{
  "n_layer": 11,
  "n_head": 4,
  "d_mlp": 1536,
  "norm_eps": 1e-06,
  "positions": "rope",
  "doc_mask": true
}
MLP neurons of a small language model. Each row is named by its layer, matrix (down: output weights) and neuron, and shows model dimensions 64-159. Each number is 500 + 50 x the weight over its row's rms, rounded and kept within 0 to 999. Numbers have three digits each.
A block is one neuron, or neurons of one layer that tend to fire together. After each block is what it responds to, as a language model described it from the Wikipedia text at the highest values.

L8.down586:501523474462532518493491447555351403507478374479482446589582464443444542465462468474482472551504610572518543541588494457509470462520527498460498505516494466542578524532445548505639477495488455450507484490499394499501527483568614443493532543586577512467488456539515531633504497476528436494
L8.down841:529533556527500467517526570464406545574471480477424485464532523502509535498569512531447532515468461512465485427497558541534440512515475529511487513509496472552624541403528477519489547394366584494527559524599563430418479431503471525527454472605504448521505516408440488537497515442443587447
L8.down927:504584516497460525497506548487477529518455601460497579472526599499445449480508487442507514455469486432495521469465514448598412434453505495451524407494467521477496518425459433534444511461516443570550518540536409449570476439544633518544472439510469418556548414514511395592537464519510526499
L8.down1397:516473484589596494515493596432402482486495445463389556496527498544577474397578477544515533395517555491510501429543556452461525414416510485511471449505411388488507532360483532499585443501436424459497527549485518446595370506476627480525526458562484481489524384560517444589562471469482422529
Responds to: The final piece of a main verb whose direct object follows next, often after to, a subject or also, e.g. smothers, to establish, brought.

L8.down66:533470478482466440485510506472532448482524438427440501556488545528467475570528521460445525336467544628545385513399553442456511389438492493448540489423386519557545543423520509478505500553516513491440540517451583499551499497537602420509444436603514495521443523477575498494494493502480479479
L8.down89:463558512552498541424450488490490522504522561492538534484491556574562598554523616477510430374529546590425430552430449488467488521469506470500517460481474500424520559483528521456488518525590478445522398526459515474501479482468566489513574541534502449440611558443486504538527431478495450521
L8.down267:558515668516512498454517531550458478564424502565414401581478508518399441499539487479507550533376487573477373514461511496468486461452438441429501471451475616540520485561442525540545583458543494502442580511574439506457546421504529594479545525598558497448550491467553440496547551555496478490
L8.down1315:558545537398555510459444537484547486469546480505487483502656425457461398564520469459536510357564535438471455519542531527495428479519489471464449458456493441488510514540459461473504523448569521530492497544413392518539553573575682456468519453509531533528539553637503535544576487537534465474
Responds to: Words just before an expected adjective or descriptor: degree adverbs and adverb endings (most, very, less, -ly), coordinating and, and a/an after was.

L2.down1112:471551553486511566467519423448450490570511597506484528524473458502561533559476522497552365479542557493471578505453519535524434479478429447538519554516475513546559510469443527470558443599584490518628490578549491458555542487488499502504569526511516555488520503545508484465553493461532476593
L2.down1502:504433474461508510505441465551536469468471530489434492566513422606485507507419486464493388447507539462490501517475513591554472559445495487422458486530423517518537514540517459409586448465489486542564507550486479544561515530452553524493443539574440663504471500584550516491506544521496505540
Responds to: Words right after an auxiliary or copula, such as be after can, been after has, and also, later, too after is or was; also some table-cell words.

L8.down137:574606483491556522582580474449501637462472407487476450555496432501585447527386517408560533609477484485496504537484530535443433463547385501398501443497468508526498510524549560512527493456518489539495469535460481473502431435568487567473477499493600478444520521547456457565471500485558465477
L8.down142:420481512439499476580469521489612425411496530518565498513379461460471462595462566523546485486466493525501508508522543468552470580505593566521553458455452480541540435496541573529544562507451508562416559554428501529571357567515453547542499469569559502544521489515548529466561567532560501505
L8.down245:457530468489407449523493515476505556446555523399566548442524405526527517486486555542545509475400469524513409537481515481503518556448540469632476584516377501507478441458539449500472611418528468485515499633530492548595552587528521515539502537423517529581486541509429526482527498509416437576
L8.down505:504525546478530470548523559564437432504571563526549561605495449493485500476507514544584456464505508611531454457547400470539512436468452486472602505550488563535518536503509518428488416421501503559429521483617541571555598585591524556480508450602411475498567474630551437632539495483452522429
Responds to: Tokens partway through a fixed unit whose next piece is nearly certain: clock times (9 a.m, 10:00, 1:30 p.m), word fragments (an-k-le, where-abouts), quantity nouns before "of" (a number, thousands).

L2.down608:545490454562658454560539485486498534454619402521479529478611490424496521424473544435462502559557510442512483602470444503432408534645548486494525450461500523445525508412510481499485461538512505517567465564591584567564546454511464506494532416501592415437433552477535389507490442559529397555
L2.down1080:570427388432609422527469378514530620409610533508495566493548548471545469503494467484485458554476556497551494465475509491474480554498492418501521443462421527520510521493464526494494453526526484552552441441491532543563528510500525500569526515493534497547594501456466480473543433465527391579
Responds to: Bare verb stems or word-starts, often after to, a comma, and or which, that take a suffix or object, such as suggest(s), maintain(ing), reflect(ed).

L7.down105:514449468488543473487502414523465470575376584516499561511570447553498538541543519557483445446589522512581647414484418489568448500487496589470537525483499550433639520503514550565550541388522527449537466420555494511456566506533468495541515531528527520556494472552454607405504450496514455572
L7.down374:443589553470554369525433471528551371520554576509481390563597477479486516563526466512494494363589449537550515535507458470456482406538514509497442428440406446511578477420485449469485497521541573555467554536344525488458592586504525477549455591521516558507572491554563511542525459568528517496
L7.down556:505511514592516424468567574485476544492577504531402479537425442545545545512570492449531508456520545502436488490461386470511487427545429512511471407476568469541461492447503543522446406563535503513492548604448543551577553545429546478522434456490494537527439555545475428484489519554491597445
L7.down610:567518547421378485529572602488507491493464534453495502492478440495495543572559467558508557508475442404461549539533487596596597535519559456529507467496470496537538534420527422456560490483498543574521382528517537553561510612521376496491436404532523411556578457492523443492512499503465479399
L7.down721:491566493465489540546530509590495533518464554546444535567503517464412424529475489474532532450510416552541503474455528518466523473489474566507558532512544511439494521524582434458524406513502449518465494540534561550570509552640417583535503553489545512520522369458523429373540388496431425557
L7.down1071:548489558401480497444501537534423416480560556473598519559484474466506393579454534548410547401420429484520472520509520594537492476596410554486499511539412429568496513454591636487553498499502552451527553525475579447513516489485678500544408513439528567414532400500614541547454533540531527540
L7.down1254:420536551542468498499493496492512483445596493460581518489474384560462547498536495516506517466539525537594534445550474528495560475539534548565510561485441480448571510424504520484580438468500507482579469542497488460477560541437559506527455451506534578552438539557553546472531432457454485513
L7.down1533:495482488441565438599436512502491465478460571476438468567529503562480495478539511459526596314517505551551519572551538551498485465513486501424489530521442525575539501447497469441448501450457565530544470530549497492587526569575500563468362506599569544526500497522525421576517532528499525541
Responds to: Adverbs, negation or interrupting commas that come right after an auxiliary (was, has, are) and before the main verb, such as not, however, usually, later, first.

L2.down559:529507536480528566489537437495487439542500579485541499529539550536447412495479536490521606455538520511545494517437526588466443415589553540427548474422460528383509581524549445471445510506490428387461512490480496482509496451526533425515525455544505492525598584370514404571535530471401460503
L2.down611:508464582574583515577507495523504435522536484475533451504564536551531414573445576427558561403490580544535528463590504544480559411481592454525513503434490547469473468522497469623464481562501449467499592467478520534558421548564524436496581482632419502567522515454491524511536589584437480519
Responds to: Final digit pair of a year split after 18, 19 or 15 (18|97, 19|56), plus commas after "In 2000" and "the same time/year".

L2.down314:543505529548500450615504496528468511466531539464448538479586503537489481500478514471408600453465521516533413448463511502560478493527536486497488458574468498462540552466476471475469528466558441450565521540533463547532509533541542440587548546455522520439453563513438463480454533485479486559
L2.down490:453632447527519477535484429564521470472424567535512558527535524411477592496415461517520540521499596514507548509488500398452477524443423469438387499526569572480500505599476506539488502460595382589516438491512532623448557424590542463475587499488483560501434430467451536485510486509433485523
Responds to: Content words, often verbs or word-initial pieces, right after "to", "in" or "and", such as to protest, in response, to combat, to study.

L8.down224:550417508435559533445494415644387326440430436483539495468579560439471511499533516534471496496468509621439534534582568542546420517496494544458586436454441453464445548596496428414580548536459452477524497478553572464463544523449372465494444474571541560452494435470486474472508462539537486562
L8.down574:489487508418474562478478490506500490449560457416474461540487529430438439387548507584478370476508529524472470615575527511482501579527450545453435540558416516497562544501477433518615406491531460625435448556486498492527587511508472396536474533463540494604513463466521517521501546522553500542
L8.down1333:472646486518512481402550529455546615576590529587448482533526592540414542433448485438586521528503510451469445464490543464492396455509386566470461504500466550552505432483539484571496517467513525484437444509494612504586567549510441462544394615444489481524394480467499536529384401531504505552
L8.down1530:569526505611541570510516484462442556542605493495543450513578539558462454511575436498470456414533473523510504495477516566433525422541444522460460477546474497554440434552439426565364527511455472472566533525486618477515475525496602513578469537510519493494567429501512583572564437539452496530
Responds to: Tokens inside dates, especially birth–death spans in biography openings: dashes, days, months, years, as in 1933 – 14, born 8 July, 185|9; also In before a month or year, and table pipe separators.

L2.down1007:523448520507487481433596534456597529548582473469475537484573495490451518468527581458608507482557366549595482493373607431575463485412357559545497528515596543424475485565469522463496475492544397525636482499512530540404479521412528445440503512558516451508529566413540428478584548493530546463
L2.down1266:381538491422513534548549473537458521493496506439572551518474485491488455459419607448546470498530575429403433564420471463488399535535463583535414541492466484501529483519530539487523459526504529525482519429487484433491466505433488519419538467551527388505463473520527486522479509487513568485
Responds to: Numbers and column headers inside pipe-delimited sports statistics tables, especially points-against or goal columns, such as 64, PA, AB, L.

L7.down11:538555568512580521527503466559475497576519544526570540513456518477495447462491540581540508525480575512519503413472468468529435545527511549490549463507443490386474464574548473456577614422521503521514467540573402516486536485592510528537562509447551501491501445457439541375469524609507555568
L7.down172:567529405429517519501465493484557533450496495493584489529372429439592492405475455468538517552496520537545584398436595484483430409499520467465450398468580559525602556508521574508507411448515492472478510465565501526511513513547404451450499533595526519473465584511536545468419527431513476484
L7.down285:497535527469484535539459522495469528470495473518432451533403443512386478541517534478479437525394486519463552550492520500542390620491444460473536586498430557396519555490476491551472510506531505483484493534628388623473590441480551470493422585536476500522528419526447498503396521528514498419
L7.down470:437586433451508473527485513575468488489559544550430390491516480465473531632444522468445491464469464461508573541545400591586468539428475534545478495519446445477422527547533551546443541484478507541414508520532501618477552518509583465554488474539477539471506495476539582494462470503533531371
L7.down852:429517529524530598531515519465583551515415454497513424606565622505497451460474532532496520343533540552623510510494509508410553517525555518521569498488528505500548454452518413491479564450414419513537556507446462420542480497506505443485527535474480516563538540519527480447629547528458515559
L7.down860:465574524447489537410508534517498522468576431534481449567563538482446597532504507510537520488498552520559551509515510541572421434442462546460447554552452516356506437488461518570407531518395569538451515502569572478565510404517509438549442547490505519560471439505588608443406454529542516379
L7.down1157:416638620522458553538540458507463488475458524527453447497486468550421407456534424530496521568461494448480560669542400447550473623387473528575413527518477507544526445529492453587495542523454529393415511521421607455453543493568551494552503525615464568546554477498455574479509560449459459479
L7.down1353:407529452570595550473521531592512524561535500467555367569447471513481530500417588562467419619383370508393572449617494484497589495369532410613555596501567455402491525466501488465520455529502580560571542429423465501555571566547466517545388487554524504437484412494493500486490533483490536502
Responds to: The year token that closes a full date, right after a month and day, as in biography birth–death lines, match results and tables, e.g. "15 April 1929", "1930–2023".

L7.down126:411443541435497505475436544500448539551621471580501398450477529484534449506527521452531571476511538529433497560556642509471567517526502433472428442492510486549472369497521489530438425483513562499394521520495468441491473482540450617511491475430501469571466510530411454533451470556554507532
L7.down201:487522485414518457496442537458575533491630472503428500483538535469509465400459480443467429529481581504466506465441465497571551472427447434469463529500487531551620488520550486478539449524489495445546544515541563548418527521510365474525475457520557498560454413563478401454487464479476468573
L7.down472:528484562593571463572466554450538476611465489485514513490442403485573536437548535558553501583500445520510490559502497422584397485413647515480459542494507583548389539510455448557489466462458457529509444429584529439426481478400404450528522423498506508495466488514455535480603493550456483491
L7.down712:527502516478485550494504501498519512546581518490490509389466540545573492489452476513556417545550532533437582518355516476550503470554517536503463481486560460507430497406512418515465375489491496513606426491543411486441467522519462445528536537622529597543489504528436477484465473477616497480
L7.down731:443470451492576500472432492439576527500500526416574463518446500529499599508439423527663401508586489562526455440524490567570517490439525497456522483466488485544512557541525540653507450493471518494470438530581429484535416527446468556575470517501417554540548541500427498545485547552516492537
L7.down903:445434547553466424551520469554469570580617388559493432525463523526544539488495466491477424404484510525487544514553446516582455506613574537476509510496469490571475520533468505486553467472572420503458606493525441496427503384474485475555550479448581549474526420548495478513528470517480474371
L7.down1193:399466527411477446527492482503535398563541419497562481498563465542487549487474533522518548440527521574541494564500386479473520497555554482532496405536586529441440489387523438466554563518478496568456555490497434548545468459458575490480443468480484499500456397463482525512352535496547456467
L7.down1196:533528559495610556489515513639443475481526500524634507531554467525542431518532427511483492485474459509473638523486433485557503423543624511423461514480504595501446527555481534437668492493531507447505527481438534573450577459375574524537539597430563586433436545533569545455550552493529434570
Responds to: Pieces at the start or middle of a verb right after to, not, or re-, as in der-eg-ulate, av-eng-e, to strength-en; also the table pipe after Total or votes.

L7.down16:457504460528516446526531462517447486421470584431523544465501547561576420466490554496415459484490437443516465514589596423517418442494432359520533456533458480505456456466532500487574518487468516524530461460490488450529553469455448521514527477504475507499533590598520425479530527317423509489
L7.down251:433416587524502529492603449466502475538452545560541521548490452462480487532491485492519497486497460586510473497543441525544479547503516545523512491490481536577518495463508494432467490463479552514477511508517464488552544558464455568483459535543488442467551469474438470422550478485473557465
L7.down416:500495496527526505490517438516516499501574446539514460402553484512463577482437493462503561553460536613495524633459485495590409540474457504593474437532509581426512444450579506646461479540463529577514489441547510441461504594499466515532608574531536447506384501442414424506491509518550436529
L7.down481:455496427540516461527558534546360569465408486519484584523415501444580388478463430452512399391528481497533396417584508398469524561451460382518511543514476439606434516443467484477445465521505525462556493506466548493446574512521532448496438545521536459534515502546584444524529470489509548517
L7.down858:494461550435579481462404505512524531533519550489457504469450503462430415410479483486502421474517506579452564441490508467421543365474508551483461457431466577507442416485407367481490539393525541482394545561397532493574532552539467464487572416450512494414478519494479448410490492497563493486
L7.down1194:481439511537544555394428543522512387569520423445467490622425513525530581491494494474536475464579536571416499518481487509478569552507540550519487528527450403445658594536435581478462486506534482531460547522604576429494527529511520519433471429473485401504517564570576485446539492460503522513
L7.down1410:512568567518511476563539492548542547514547545550495499463448550447522516498562518459543522517549520443469582591558360496505534530563466473504546418482492585459459425539321582454448478450528523531438456413500536538424538419397462437425589461505424534467483548424495486483524569437463541539
L7.down1419:531528575567533579420521482549528519500498495555467510596442544513542497531493515474531519532610501469470511490461587467469520547562521466490604484451482439490544512437448532542543449467455492558538559578541467478479566479435521511543527519445530534407643579465544542494536508472620515595
Responds to: Number words or digits beginning a compound modifier or measurement, like two-year contract, 400 m relay, 18–49 demo; also table-cell separators in stats tables.

L7.down138:572600495450440522473495479498477468472490512534547590497524512556422444499556506451524545451506481448484542486463512579482531547464435448529332513501572508525501489520509504535550613551486492436578500482567555380564515563498446551479552509508402483495519593543493591574460495516458401547
L7.down247:423473626480554508485446485507494465478480540522552393547561430520500506590485498461512447433486421459529555478590461469508545576485508522541527561487523456481437476512518504580500533552523571430514490545496532557485497543532363479470485448504479598548496507599486553516525431473496428490
L7.down380:475395587437478596519521481591523523526469513605492525609566562477491396444496445478399534499476534495407492473499413573514451528556507513572388480605618489545578525500579472389514578484517512454561482544553588496436479501457526541482521458565505494500538470472495521463408420418507511526
L7.down455:502516532405546443434492490512455530445499448387550452412476480434456515443547506566621506516598489469490513528562521629470542462464488551526524572450489379467435432528448498522446403557437416547410585468510412493505492533602515458518503500358432531504558400489495506546483452541560550516
L7.down962:447397522444531487537516424462595402532545534492482522592528519505523557533456503504476449461417505453443425495519480416587456485488522512523411472445548527620520540478550506496506531547525632515564513587557512487499538504573417486560615454538575543466552579513490472504486571536518541492
L7.down1271:501435634419528503502583463440535503592522461476550532470507513506500460485422549525471542435494490457486496477565500413489504400502513455461451528537492512535436504485574441621450542485553543534473506588512536588489449534483466424499533487468480680451449578482509511472539548614444516568
L7.down1379:467444540599505489467498600430451603464434479511454525508455507532489464459403475604454513501474456531428519467395579515481521534552589532556520510524477483534467479545595530428445531479465498448536490428501500522422432496592484472588524399515473491433425532486553449492517553554408579477
L7.down1475:530515600500589488576561505455469522491499523468453522563462516558554481442499541480473477470593549461531547513578511471448523502440474509523519525426500480557547426629486532477562482493486418478471413494470473446504552431477703523483527474455480506577473464465450419579464479558511522581
Responds to: Punctuation or the final word piece right after a person's full name, such as a comma, an opening parenthesis, or a table pipe (Silber,, Short (, Edstr-om).

L2.down54:502564572528459554499492436527472460521445419472462477513458483491450545493526478454422450535450483500520557532485540490540383398473496543410486501444541509467537453538452542482532413468468542512405499451444496461464514552531595542504485524533589492566414450512419532500532411477524537505
L2.down943:527585510533515494522522452504436484539461404462453459490479513571436501427509482525429463538480556442544437464497555424521394440511443494428572501418525526467527501474457551438493463529551483519449486489475565502571449430555676613436417500539620436553462376469454517473514458468575564538
Responds to: Delimiters like " (", " |", ";" or ":" right after a year, number or label in tables and lists, e.g. 1976 (30th), | 4 |, Party |.

L8.down42:408568520511421493552490483449541503524460557549518477388472496533551501543502543476555568486539342500453506582504467458448516468531497485443564411537506528503545526502611475446524452474519579499481508492470540522433531498492398609521457406351507541543469502413494567489624479560515513520
L8.down250:461515502413581473516437462461548528542432551539497456461450450524509480491479491380505436541418519578484494584491513493459483562454508460451465511472494565384414483534455536455483429511502524440510444511537510504424498399506520629566517441512519623537426536515451503491535555470394553558
L8.down992:572427484465487437500533412420469587520567448501482450543419410469492618526504452486443461529523513497464612547491517508559607470563565518569457457491480526561480448479546528563380464464499532473494475527491427457486497517486361561463477489465480500532542498504512451605565431452473470408
L8.down1429:473634523456544509471487421495623510497577484552571494468482500505515541472548518559402509447470466493593436505449597502500541479489461523552442465476469462504430434522483416589457539445584454518442463488492539462464481404470552532515429489480517446521550432527463499522520482469510544467
Responds to: Opening word piece of a main verb right after a character name or pronoun in plot summaries, e.g. cat(ches), res(cues), reve(als).

L7.down101:476460450569465455493462523482542449409467501417480548480503499469573437489433554571416487528551513480391425514439524520504496468460476437591490578469562623394498458422521529566412520630552502498434482583406488543402442538519510488495446450471449488482464513457471485416450493478509512458
L7.down269:527394565605567511583461558474434531510521450488450483538660380585567513485559466543480479253511510431567560421530477501487599489488501625502502510467432498513542502457509573472611452555573451612493544586538504515561496519521630393520528580408481553452478490548571548460559529455422442494
L7.down425:520440475478491551538595539519478580457444493539457530491543517580553462549582535638461430406471444485432578484470416510416448531502491478583593485510361469592522552462620476560507460527523424475397402472562498499423491510528629446454487519410483449454453533484560498464457509557475452469
L7.down546:527542555519492527606482496519534600617513534450485465451441477510473574553483468501584508537542417473562471522511501518545560480464529565558392539444449548513498468435506441456471475431353458440599447531454372369375552539426437472538455444439480547514532605431516515600482496496493468529
L7.down824:533552509475485481534488485492505309527509619545498486506514626469504491563453546440586368491560475502477519569477537535456502577507406443397555459448516506495532443380610486487579474526573521541532409530494546500474541518489517527474518522482482520487427471587501415625417475570460458497
L7.down910:515468487533488455550444545400518406516447433470544525478490535507485430542519524481492479445493502457531522494536493476498507508450490535494485540475413458492499507540465488547689537523457525503480562524566574458480450553517473471462402431604447480410538480470461499505589550404377469470
L7.down1163:515523574399447467493341474565495465475545523505446505522522440570461514574498496416606504440632518558508467509486357512548456543443373534499478525535520457490556487513432500495539483593553536520494506467513461386421581412562479450487514493512417453532560466493544482457446483499392518442
L7.down1494:522445584486578544546458505555423528453513435519485493497526492474541406428519491516540498437494555527456566541523438516503494485533510474505467530489451565477511524526477570439609536482472436532484492593444498527552575458444496487589584490476515587479468388534497532545588552542509434504
Responds to: Verb tokens or verb-ending word pieces right after to, can, will, not, such as raise, throw, capture; also closing parentheses after abbreviations.